MLP neurons of a small language model. Each row is named by its layer, matrix (up: input weights) and neuron, and shows model dimensions 170-340. Each number is 500 + 50 x the weight over its row's rms, rounded and kept within 0 to 999. Numbers have three digits each.
A block is one neuron, or neurons of one layer that tend to fire together. Before each block is what it responds to, as a language model described it from the Wikipedia text at the highest values.

Description: Clause-linking words after commas. Words or punctuation that begin a new clause or phrase, mostly right after a comma, such as over, unlike, as, about, and, so.
L11.up763:567464435542445527521555586464497522582532480498503571472508519455404522467490459561481447550477485477514511521531468443396533457580533557546569569502520473470454542590562539480400543562363510563485558454502515602480451516504563465528474461510448488580628512469498504529359589563596566581388455490480464456449516452498707481547484579479501477494545486505545467518508473604458526482529547488509550502404527448521465531465487483544511557461604522446514493523531446543410499391476485428541539438538522449515549467507

Description: Mid-word subword fragments. Fires on the second or middle piece of a word split into several tokens, especially names in tables and lists, e.g. Sha-do-wlands, Cre-ed, kn-ock-out.
L3.up411:486538557431484423439520404494428494506554513592534449483502601511545480504540563411535568452440555483447471525515519464538438493414471490545506601519583552488458478492565572412426553434509502585450550543528521483462506532479432511489647549528546491556563491590460528542510499487488526418462470458567554471580481561546434517608487521510542468532515547475439539584512414522516436505617475441559451528456519510527503500541480485579614440422524567554470611497504516514491560549520428565451478486559504526407452520465
L3.up539:560486477533470502560460424460547496600501553528520526499479553534513481501513478466453490507561484506471470538460436476517470430591503477504620592461476516486495428597523480576485502502527483583498479516520478492519488572530531541520556516504495489528496487451570430608460478467358502469412375499504562463458539463501464489548494543451547408502463515517590526587595557490579453476583484473473433484499491424514503444622560514554515547491531444567483456475532496464419586587570516510638529514513513485449498539583
L3.up624:432454536559453495509481536397479490561543496465524515471516493468491471481562549487430527535454431420408484543522486474531466607538458525563563508475589628573510426550493541444493498564464528503459468549477485458459540561507508471566510609607500500490423574440494471516433515537514502543469464470448506468565537509475496471411514516477536429480517440538514449589481425461463525485515458428382463538525489549418370505491632441519553427467563590490559623585455481625519439412542560460533404474457509511486389516509
L3.up667:474599529480483587478471495482551504539504535590455530566451576526456519447578499569377521494399465538422431456507523552428441528522554528537565506489401471534455438543598577551441457530466550464542356472550511469540506524452517522470519549554528561491456522478476469502483504493491579478430521536482514525625567532475434496554556484494561491536474599544406580575565468471530496493527529536458445448443418554455430454577504493433484499425520434501471532573491474446535407526550459532505497567503429614449453440596
L3.up706:518412522525527569480454492420478425491555489490445488436498542558534428471575499476454495499453492554404588418471410547481402497607573504548455492516472457556508461588543518523416542587538500552439461493584557489453541416475544542410554515453565509525577485508488521538469409481478495504487444546462508510564506497510491585476479492447530511396441476491524507499538471454565501509661514548507605444491432488527547506535503470576520570492550489511451509571557460575461573521557470514510410460484489416503511450550
L3.up920:522456494505520593453502510461538500513480516550516466512501515558530568456525431484506489579521507524539507476487549545450482484539529503518529470476565563565459366478493494595588467562477584482437573467477426551495533513480515498454559629561596503579471559504553488430526403508583435529471461506496504485447569476530538464492534397539505558539506533523467553518543593551583555515518536447467435486482403451498471441569543609375508493460551535414444396540448618531435482593501468479483437530486418534500526495495
L3.up949:493514504557546542457474536461548444496451667521448493532413467507502516593624448494524532472521412573515553542496486535495430590521502553594530444444541454561416489525526549501474528570475513572551452522517439430407546552480481515495601497475516552542462519419476502517498557424482485488549463491439495547550458510453576454427479399448529460488471460462520581599523369539491500543562429517541586531463515551449473430543501522459436508486490534509524453610549451514426498486520428487455391532489413533393495598570
L3.up1014:533492453501470570569506531547481501590417496532484523447441490556506452520487465490472502560467522459529511515552467535455451491512486607560494421479570586558452438587516496511559491564545496526418527449480527483568478433537415441511512526534570533654451557506489450511468514480575490427525455526501448507387489509428570519539539646517496478522485441490420555519487421555462485538479498511528552480466456485449476413588503531451539426417563512462497458541511491504525518455489472451633441539422482447409489534546

Description: Word-final suffix pieces. Last sub-word piece that completes a split word, most often "y" in nouns like photography, bibliography, philosophy, also -al, -ion, -ings.
L3.up51:426488506492465444510446442582453506560562559427603514467540528526490474501497465512511537576518477508528521480510406540519497512443550584393426557522562521458452505426497472502473504550463558438457440443495505505469570497484539459537506455514538528465513585460506534578499463497499513567507549427440492519532427420473566493483483583474548464443516468546547514474404472508527471496564518501558558463529463427551509467615468548437439591540537603451512440509542439438460591462436497357596455558473489506506538450564
L3.up222:627456540584454509483547514537474468482508469426572533420404445455470452430493335468438393478502488444537489494582431461559519486415617514457435428540533592440514524512525453434444383448513482500484439529439391474478507432488438527488516405445524434407466503451541527510494551455569478469480627586494545476486500544480594479489421543509472439504536451587582443491509463548487505478556540481563412553425446432550507488449456425398468504388448447471471524537478512390536490458456495510405428528469536535517442508495
L3.up272:553496519492459488469479470518523472527527510443584469325452524470470466483509462560425519472494463408453433630538530508531527489497475597435503539460561528413435480498574459461427533460491589457477503539454479519485573437565502502521495451489538455440424452537605526512501478495507572403512600494546503516500459562500382428532536484509526480562444419491428507347479536429424491400416519530471474551567532422507488529532471576435554447477491460491499548539540526535448545531509556411607495546475523493535458518630
L3.up277:520501440504607433486510513576582450537487491435479501532508485504530565544456428567487437500503549461557510493527522486574454634466509512517477558506514446554447531577461464427547461464452515493446486536499541487469575531516454482432600511435555495527418457494543527494489455502532546465593518505499567516547561478504468517490442503554559597484425493474526380474509509530472492447509466567532538526522527529473629442513500441506513466506486539502467452560552560520516506525509541558447512485465565525497532466489
L3.up369:475414436509444469470520574489480441573400485482524488554514564403502524456476532508451473489429506470577485560546503515434489517549442568443533404622583538557478498533483486395536443522551511498446460461498466552453551533492555498473447544473556419530476612443492499512486523479544469425517578471436479476526474511452448416540529654454540569562480497505495484475483494518496439526386563519426486444464531509527451436511496426532501466468495519468549532537489399468561464454477397457510468564534468474494528449577
L3.up379:461580478497466462512563478534548538490512432385526392405480535515619556502534453540428608548538508459549533482433487546513434566459521590491509496550475418537445466502533419507499491441517449414508482613430615431466559511448571417550644446454560508477474448454555476524476439434430548480525592488500472523431503497500501473485418624480547499463541484658472423469515545531434446358408397452557491620462545476538620525486370500541529490541433468449476541567431516531456539508453451452480502545461543553541498494576
L3.up857:502445450498543484400470392512557427449467480494494476398480609489559496530519464490467580452482438509447500465455457522541453521546523494459435469546582496542497540485530570483450493490495549422444406496496573426496437447538555522492554517449695509505509516499540481495485469487515511439445595415544501501431472464492506477524583554511515581473514398534435525459586522562483524465463502497501524616536506588488482529452410587476472470444423532512552553543512489506549469538540537431481495543455512476462477623500
L3.up984:573474513432456542435526443438479555652552416484501443449493454433516521472510416497495494572532396413564480463440427520477546584496486582430489479494512490397541489515489420522513453545580426527587471474495499477522429472516562484550548474533550510450454519497597491494471520587450475463475561572411478620474491490532497475554515538551533495548597419484497430421602425497441510402524448427556535523427552521530534519551492542492438542469507556425443558546525503472429565448530473539561524449511562457489590572517

Description: Clause-opening function words. Prepositions and connectives opening a new clause or phrase right after a comma, semicolon, or conjunction, such as as, with, in, at, (.
L2.up315:461441510504441489586497559498541490498527438609467560524490515504432592568450548503528545446556426462535567591530458562548448516501560629497511472462488440495425446485563469520527525486417499472449572524436559507442505490525541465544489537434581481506476576479561515437360529535557581484457495469498538591520541558420430580500579559498532555551490535611477468523541476507489429461426472449478546427542507438487661448494469522529413498543513498524536536596477516539431471547461499423453530537460590522452492539459
L2.up339:598477464509423514577474591559490415515520484550491454488514511467463522594450537440501529454417472428517553511375407574435493447496465621528513480490460535529490451537514434484603471523544432450489555512497503579493459490504517447462507461512520458511366540538558524454393511478524604460535501448496507515478597453464457518580473583570576568462510564489541508509516384512459437473517529406554531514476591523588535570558561502605536451474523542481526562507569487476507427537479524452567508486456550437490472522419
L2.up429:554434429553464560518402611542488479470582427544412496527557484451431478488503546455494469514448453450444576528533440501533434466553588516594438445490470562579512462549521408499562479560466488453491556489503497476413447472500537489453520551461465512526500562433522497428514532444507492409458459462462512519461563546434455460510456584503494474480456455457514471565507437534518490451590592467579558515536435471529577494517557478627528498478583499493499529560440527551507507440495517430578527605411468528471499478462
L2.up573:535421520538523570495481471464564445522512497447420509430475497491435514445509521568476468509489419435514544436476481473432462493526487470564568424585520484548520536528494491545583419535455542549556576389529572480403512393471487548498464514532517446584518518476522564474505433463512556409554466489559598498530535490517491419487490553528582495555564404437522465526518530540568475554568505556455454501548521428432464488506531468575464484559491441414516599503455518585447481504394568477503546509403492426395552605478
L2.up803:549450412456515505545504640460470527521507500427399426555578450488576519521493465463486545513469502464492542506453393496416415563487468533577529495518463584559446512546507508467541575535411407526530515475492531525465442444529593430515481525486519416513492507500590526410518499506544598499466446449479492475627519539486572503542517552544535509504511427519546510532455524419440523437443456506452559457493509555544565507517567453641457524453484508463571496657466549484498536385507595457491562498467558514468404491554
L2.up827:536501519590437426511494572506497433505527559511496492491597489509360501513459539487461559440427532514506603479446526446447375500533601481527549402477490553513470426469511535441500484524474510498495435507381490422399535464495563470540493502520579412458541601520511537507486504487494482465436572437556491439420493488486497522438562561504575443463510505495448506493569514501501531356519546535519431567502535447544538517432564535479434509550484554435468449526493433496506579542522420374515542501505502417581481518522
L2.up911:519455490555429534640514535482490355523544433579463463451514505501485467457454481502535471440452455510451524494457458497483491557461509603504485469499448532543506434600468463443492533534443519444426485475478533491476565450432568435544436516476511430530495553503541510404385467483518517465476550485506635543507578511525444534535460533489551449496519522450500570470457460446509418466516561457566478559590441486627589470505542472470498575565469439378469509551497528550449488574459518439513605465481547560449447434572
L2.up984:547472402503452530566431503548443467494520499515449437492499506472451502511492488438495538506453418467541552476561495545401446551498521572573482484442443477552468425523527467510569478574414473482528505479556501537504519434521546362457464495556577419519517511464533455474381578466459514438418514467490555581546527544428464413542569510529544462458469396417529553570541442525536479445522425455558516464540564489510601462492491443556453453500471551500523526555534540604496500540475563350498587495440504480461460535574

Description: Four-digit year tokens. Year numbers such as 2019, 1945, 2005 in dates, table rows and season spans, typically after "in", a comma, a month or "|"; rarely mid-word pieces.
L11.up91:517509506441532430491577477586501495522590511491458467586470424467449566448500487537468472503477583445509492510473526399485525442505518473479505577441539494478523515453559501485481515461505483486522445418496527425570507514510530560439507457504477511503558483508506500621458453541488527459491363519552460475487471552575571498591564533500536496470496464474506485515510498454573474412522369482498413447486460498459490593514402532483546502468523497492508528566496537507472598575564559508446497509563469433546442465528

Description: Clause continuation after comma. Words right after a comma that extend a finished clause, such as as, with, and, while, meaning, or a closing quote after a quoted title's comma.
L3.up53:510484520439490567454398537482480451549492462507408479489558548542557553545517470468479536432513478368429543464490458390488439526501513535543471436469418569581433461416472600395378496447445426498550455421471470513523440496500601300497553458476479444510504524481538566465558537573532544503491473550514453500512471512447598548579545510537533485444467458470529401457553536440459466361474508530533500499540488476421509459518585469567488546434562492475499526507517472432488570489569466473549508479497490556519421417617
L3.up98:481459390528457483590504597537513452533457432546405482500522491484527538482530477491494478583452496438513557426467527541438458525517495532569575488482481551459434379433467499505591479532496488608472501529487510513495550546549575463496499510505484441461553544437521489452502588505471485497438469541495401475517619578365463422431610526566543505552515502523451426533522482493451485406422485444440461508531567518536535583499561442496541461511455513520545477499602496555448477443554450539557531437544473409551460538596
L3.up147:504490502573421627518506493534534396496529458567497470488609554499525393445503454587433503519467499365412564547520474388395518555572486578573541518487489513444439521533447492489561498572508503600570508590466590467422532457561576460566503450473569531517557522412534447519438517554505480533520428505475547492470486559552480471518433496528570534438474493463441490533451503560472556510467466452409410603506535462510576491530553464450507436473385496462612449494479596484455494544582508406495521483542491431445472518495
L3.up261:564466545494449545492424515489461510525412524471515440463502512524526580559509480488482568463513450462461579475433602458419367514476534540533494476548487414504480511535537480456529436504484494568563495525468503478569589489571502500454541489409575417514474551502491530377492490511596513519590556467478507456510536476428546464543620519528550507505446450493487470527431544542487567423488588409411417476565503483555553542462473460574423492475516600487526453382522493487467487479564539495466441484458423503439500449598
L3.up321:637512498447432385498415585465542448501542509471486517476462511512559470439524487481469539494494502421474484439546453558477469489599565506522471508504504575475503404488490530522480456568446375488574440481544469526532531436496484469512520438498555506534599502513551438529569576453520448526504506558462528471452495462488482390489597483467524476550446447511513446619515459520475537405466471423417458613467495537515485452499492498454451557495436472490553428463482462533546605480541514484633529543467479484500520530568
L3.up665:549474494471444502536535485554530503519484471444458522599455484506458526528499499493462477509382489435414539459520490455442420475561403488535472502556450427524430504505580501456538505528484453532470546494445512538443545448542512455538483445443579506494472537513490544459507520522577644510529507494582568438486585534553420548466513519538530539534485441558596468492532545495556587431556425469546529550611460381474484534480567444562523523463554414423541480474457536470556557494458481515459414438500404508581531430494
L3.up880:488468453512539389464511607513470505520531497502477404617546500454478415480531471542452426511429519451534514535471482471342458493530565489542492462422449533514516471454537435550490484546441476468453511469491571504563497368546507526550620592539491474494507603459488508503550548479476545497455549554529326532525469578497436488513571568492538499492486555512432519512523522532495467452504421517552494545527562525439498495504528427525435511502534501514518522484572465493442502498554453468617550438399499365570475565559
L3.up884:564433505447452498493495435483478437531526492525404463569550537568555471470482460577507536527484452479512561471466506425454453576523479553484537501483517447531492419482471495541486443565526488557460478430489516527536528444532496502451477596577501573589469601438523476458472583515501489462505447499539514422497596458457486420531421493530519493548525567462573489586537528477523600484464562509476472515566509554460546388534589507569487497535478589410622554484464490556456497521555533526550421477519420432445628510558

Description: Mid-word name fragments. Short subword pieces inside a word after its first fragment, mostly within personal names in lists and tables, e.g. Sa-z, Pa-ge, O-'.
L2.up9:517546506532438497480497465449530368527560502544593403491481602525498534433540494528461547551511473483475529440526559487512490538611431600486578502581560478564449475501518498552480518519520556487499456523468509408472472489517514442676555498528577514523493525460493516497535511530360515432450524494539509538520476490534500597421472506559514453457521421487461524473418397414553457558528503479509598463504520468473512432549509482540433484543486505465571490542499444473509554505412536487492553445463493412563472626555
L2.up45:515442595438432659513456463414536441456609538601408454472588389497523447464495496550492628536524507522493470516424473456488387471527573530619428483523467511521387473568440506580486514493452558465561507588522520503474532391500478480494585421521534538557523445470538577458534497487494522488544506554509465543502609525515525523536536508446552553492489461532475498498392548492577537537590539513590472460455536462514489494547474461436433544504495465493544500496538551476529484521431485535508546490505474493499449556506
L2.up58:539541463494563436517451491535533481526480531600471503475495462551511490460533474529485501550419477515525546604504519498496459529493380549535467596527547477474518447546439471445521462486506540516520505514577532509427585492514486416489501562487529502442523456463464501437464429504563515477444475527496515516578606512456525539496546568479597545512511534529486564464394508469478441508544484521468534417625525409468585540473448589504554508447545488458518634494499499466531534440439542389499505465431521587483481437527
L2.up106:610455441476560473513472528525540484474484510558514466553507579476604475553454516551513563497476594402406498404597512547471515516501565463393570543472563472507464504495443490472462457467465548472482455457478454439482516513494506570430486456448481493570477479396504533475481495499484505460544462546543514483465574499505514574502512543421567482484352420498451560571493550482512458474529504493535549501576559421501537369477527596565531443501502475550461584539633445444448494476452500420585465466471514430465493472429
L2.up278:517541520546532402539505551436606551509460587631375529478490485448568488529484588448491509477521458548420487514634534484460535405511474540558451562558545547554463477517545490589472491452504523577436464520495583441411444536526562470489485390486414592532411506479504483370444444522471547452565436430432473522451484516514457448524472410476568466547560422517531584596483501511486511511552474516512491508613544528482481358444534444480477508517566529471507580574518553564527532554552573463522574549499434459542417447552
L2.up666:460533502518491505479486420507517574489517498513472498471521572434603434481442467557454532505526616546442504466453419562494516531494496481486534531590466591499433477501492602492557497471546548533520404487491601492495465469509513489580514467524417527554456358514592555493579569445404484493559456530461572556520487518542606502494516544495553459409530531460488511469457534473605445478516529484575496506522382486551568481535542482409520529444464473549516429543535454556431472522536498445538551504403579525444570460409
L2.up950:553497490587566499520556430593393472529459570477488545522481461535524552546526490444515516464604441421481554477603449514507577456447467484529511515571456491465460464453528547567473408543456633476538454438436587558454444532440478534542518501601485509523462464456438501425492424521473523436580544519519533562442472490428538516545517561526561498477479398516520488587534509444524558461583577541497584482479474485489510466568548545504470505495495593524505489468482412510443475393430581511479485509465424442506476522542
L2.up977:427398453483525515517486464457575469557456555509472561417522450384509561472551604503524532519466481497553531507544523446379503508485501539503514547556463593519485463409526556487415531528466513581452533420475573432439535536507506560567532514630470485620482536427537420513492485409468501446525411426538495610563566483492534498553511507473548507504508515449554602497466452469454439511561480590512513498512448500490560440561540450522537477510514525433581525414575487516447461525521475542589445463557451512464409527460

Description: Mid-word fragments. Short single-letter or syllable fragments at the start or middle of an unfamiliar word, mostly foreign names after parentheses or hyphens (Qìng-l-ín, Frank-f-urter, N-t-uli), plus decimal points in numbers (0.7, 1.11).
L11.up677:515442383544534511507474504588527540519532561419561564545487513455510454489568495439472482465471459449534497498611394450548659552453551535543551473597442451477510443490635503528461521454428463506509502531519523540491535434503539490507492559455518593590535575628510504563500411555524545593520465459475467516426477548545449525476524527533557460536538467503512508540482459447438424490414520433557404555456507538503491433529475401561514440537493490450459430527478519587509476518537434556489515544446506532417450461472

Description: Noun-phrase modifier tokens. Adjectives, determiners or word-final pieces completing a modifier right before its head noun in technical prose, e.g. critical exponent, Geopolitical considerations, harmful effects.
L11.up699:563458535571441497417446537558469475460498513362541523493550423447541473467511484604445496545391426496407572552508497586495459439499584498591423423510585519554478483555499506499498563456448509504504530551321508548510549476416510579534465474405571489527479493435509524457408414456572545460424497508491407411504526492418601427597530569533586531528585519538549433497526578561494462458515583470509480523374507528494516444527439451562503503463450490503497530572495485555490553469560468488526466568543544573594550505442

Description: Word-final suffix pieces. Final subword pieces that complete a word split into fragments, such as -on in acquisition, -ance in significance, -ty in Safety.
L2.up22:475556432451534563442480472521464356519563484424532478520497586398503523493450429533462550517470466487456553476430464567460457557477574574497516555530494511503484499452452451420467548469496584480505480583514451574432522433422555510568479601424533545435430458514507482561467476466454461436502500477472538532455512578544421488493512547534517513548422478541577466507565525579515523437515498479462454543564573390605518367482479477420447515548495511526484575544498515575470525472450438557516544547454501445505594512477
L2.up89:466527511480544463449437537516595483503483513466459614398440546501528425440435492475474494553552469439566535503513505548533424531505475590497530447462533562556492405587483495613519473490481552591459518468502472518461524514452542522542478539438600532465469480433438380567462506506467495550515417560464424545488482588557479466579503472507498490502458426448441481476499506482494560375513441458417491510478535405487514446503576496507503501566554463440496530444564465520544457557528425488542457554527553450469462499570
L2.up129:528424466382501492562456505418445420501545496512541498389455512479519468431476490493346477572406443492451486471595401515535480530511500441590492526430505499531535546555490518547600475541519545503538618550439489424554554529425516475515533601508501476484464501500500518461451497492517522474597520405465535475485502580462437513547500544516541461544514414473496428440391541568453473423561521491524532490434542377441581501555562473573466505512488482411490474567441517592591502504435553403529428489443512511471563412591
L2.up409:492490439513537521527413459496628549553543522385486518479513474478460534507487430463479528523542426412425458483581428475589463477442539423531547500549649508475498479460548505484545531450460516449399495578528434465449546515460519503527493526527551540501500448496542526538529585490560491383456472497473449606585423428558524528543497478630495557487479449473438440454435478550507520501573412535504428572442553415536581453479546459553465504495491537540532462512527584488478519489496471452491421462432526455447481518506
L2.up470:499552475369492445456546485554469456586489470498603555450419522395559403512485457476483466587466431433448464451563504483615486540531468471467474493548552416569495351466439460476543534484504487422525489587488524496527511467484485462570599570420512485502511372522452463450478526370523535439462580552525407549492558517479429446634584511446557510555481476570540419460526340528439513470594493504531410512539522376507499407528518496515473506455612504433498496440480452515660539514462503524502537471460500481568436533468
L2.up505:509505473477443457410460505511505441544524506542572517443453510408565601525518466525464497480452412468481437511500487481463531480517497488455480414469474489496506540515536497477456555521530535483445511458474669555505511523569549589578614478559573485537460477556590537531508513538450514546450584442465487468501409467504523510439539467429500640550448456535522461526515507372573442490511447496422534418508422491556519428460454583516457533396521482473537463473452368476524599574522446515500571585460562532527512486513
L2.up921:478585529437590464496474432488522466495530473408523481364547583449501547554553513541431494514508512534543530445488548458508505461485533547509603462542538427570465497489435581520431501389548521532544505525496524586548504549434463567486572473480513460539569363591517588572522460487467518469514578519538536575470420579568424528478450567525490446558507462458471401472556444550533486399458521490478432586489532456486479464457497547414489434407519551505383540630474500564441573531499466478560481486538466551514450516437
L2.up997:441513501481475506482422549439522477469507523481540481400384503520447523492520560567456577538460483536597542507571437574566379517493527584482488584531484422476447488552436434454453489611525480462493522618512540422465546484537538470604581564476567507453468534513477560461377499516437563446513588556505500493443531487439520519529546540529498502413390501507464433517454506573501407472593530467551533540507500536453506399507491478457513440563478554517605492500522496485488562491539484489521493474422494382589466545486

Description: Year after in or month. Year numbers, or their final two digits, completing a date after "in", a month or "to", such as in 1933, January 2008, 19|67.
L3.up43:606516530510584476525467443581503502538534584373488494466575436484420467456532483421453555422571472482560502501605536495433566482506431493588615464496536586567467493454591476534486488470483568470529520485581473452460485522477451519556441489445500494532518447437473464558458456501464515486449525484524489558470406553509404515459507468662500466484471525540548406404572514441447452433582533500533498486518478518450374473537577560535540512524563495457478471422510509562530490502507556567583477526438457494490444496418
L3.up368:449497363589599411528474509525542571530583455548437416419528495530550425520517425437507398531437487501520500433500550498541453533483504490589502534588524491543397475460496442544467547504539580534586481442575489499478498542537586467469496605522552509530545521565488513542487556505540525554520468520516541536485525479548427525479594511529458537487429500482483453497497454502523597485471518502535476547576536563466470510475498419446567523520487512529525526434513463512591526503581424530492542500540499475514487516561
L3.up496:530462530463540416470498445528550508502529540574499455600500459464594525504601518567476467519392566506473476449516417534456395473487430476591463418528587512494368503492495525456558526515554581468551513471574511482521387493506450528472615538545575530633458553492511592466560483521534575464542474482504516545463526566485397600493491557471553458482455494509491434576491521561631557532537475435552562534537495506494457456511514554410496521423500582544434467526441573506476592477511374498512417570476480427495485518487
L3.up676:407436475525386525458474441531505471507516528474451556557490514480480531540473524484397536559445547503425509490492534438508566496568486480462537603469473461500466478455594416409510472439377557526552452520551484491480572447541501510575588596452498532481529523533521581522603529419448637511534484484475538519484572443444476517557503477513513516456509615491467476543555525496529610471586529442455515567488449520496473447532482510521532457493513541504500568531618572526505566499554475577462419513333387542453526573510
L3.up712:571461505580514451369478553502474482470605527508506419447567446503546463435552498426493462410456499452447523536542506527526436559470506442555483421500525526497449495436513520498474528495539460453503549535564468441552491491532552500436516504616504641466566536574542407446451447445556512530573521488520447567519491599569482507505518586561580426515459501392460585466553542502496596417469480546559450510431480495547452550551536531529623542539482497570440450458515494469504508483413480531570463401452482435453503428561
L3.up828:516510518486520490412463444544502501580527594469510602522425439464474499460542442506368403420505540481491517479470522500402537533563480540541515510470558504495521505430555468501442456480533548511508604536530420470462435543540485611587621570476440573563531494506478530412505523478498606404541475528507470507436418536530477611468467594565502435469486441418584563431531447526490533450560484497481544522477493480504514402528428426564485503500531609593528528466503525562420455575506497443515444520432432554459468467547
L3.up883:576474523543423508482464484503565428508534564582459496441488478472459520531491468565475363615361373482554571460502473511486463464471475495468600466529566440529473490556493510589491555492511528499590548486389475463494538514559520523574571593496553456589538564469527396449510455446427502504535508547581507520594501518588465421488464555525521468452525541541456525496522504493538535544483464508530516601563479450490478481551534448549507432524528587453558510462465573529530530536513580465499375437499500524448535445490
L3.up927:547515461505597514494602448485497472517573526390466454589451402430516541498472449543409458493467596438481521508566572397529479464417612543500481526466550563590480463550467501433495526503505522472455491462520525557510540438501490522552534457462488435504426560477565502528510485457515543386518500461552494464520469537509483508475450540477523451531414425576496470447490486563524520463395559510624461517523485418532491472530519521437544463546526578544505418506469501444482472526536512527453419519476503444454555564513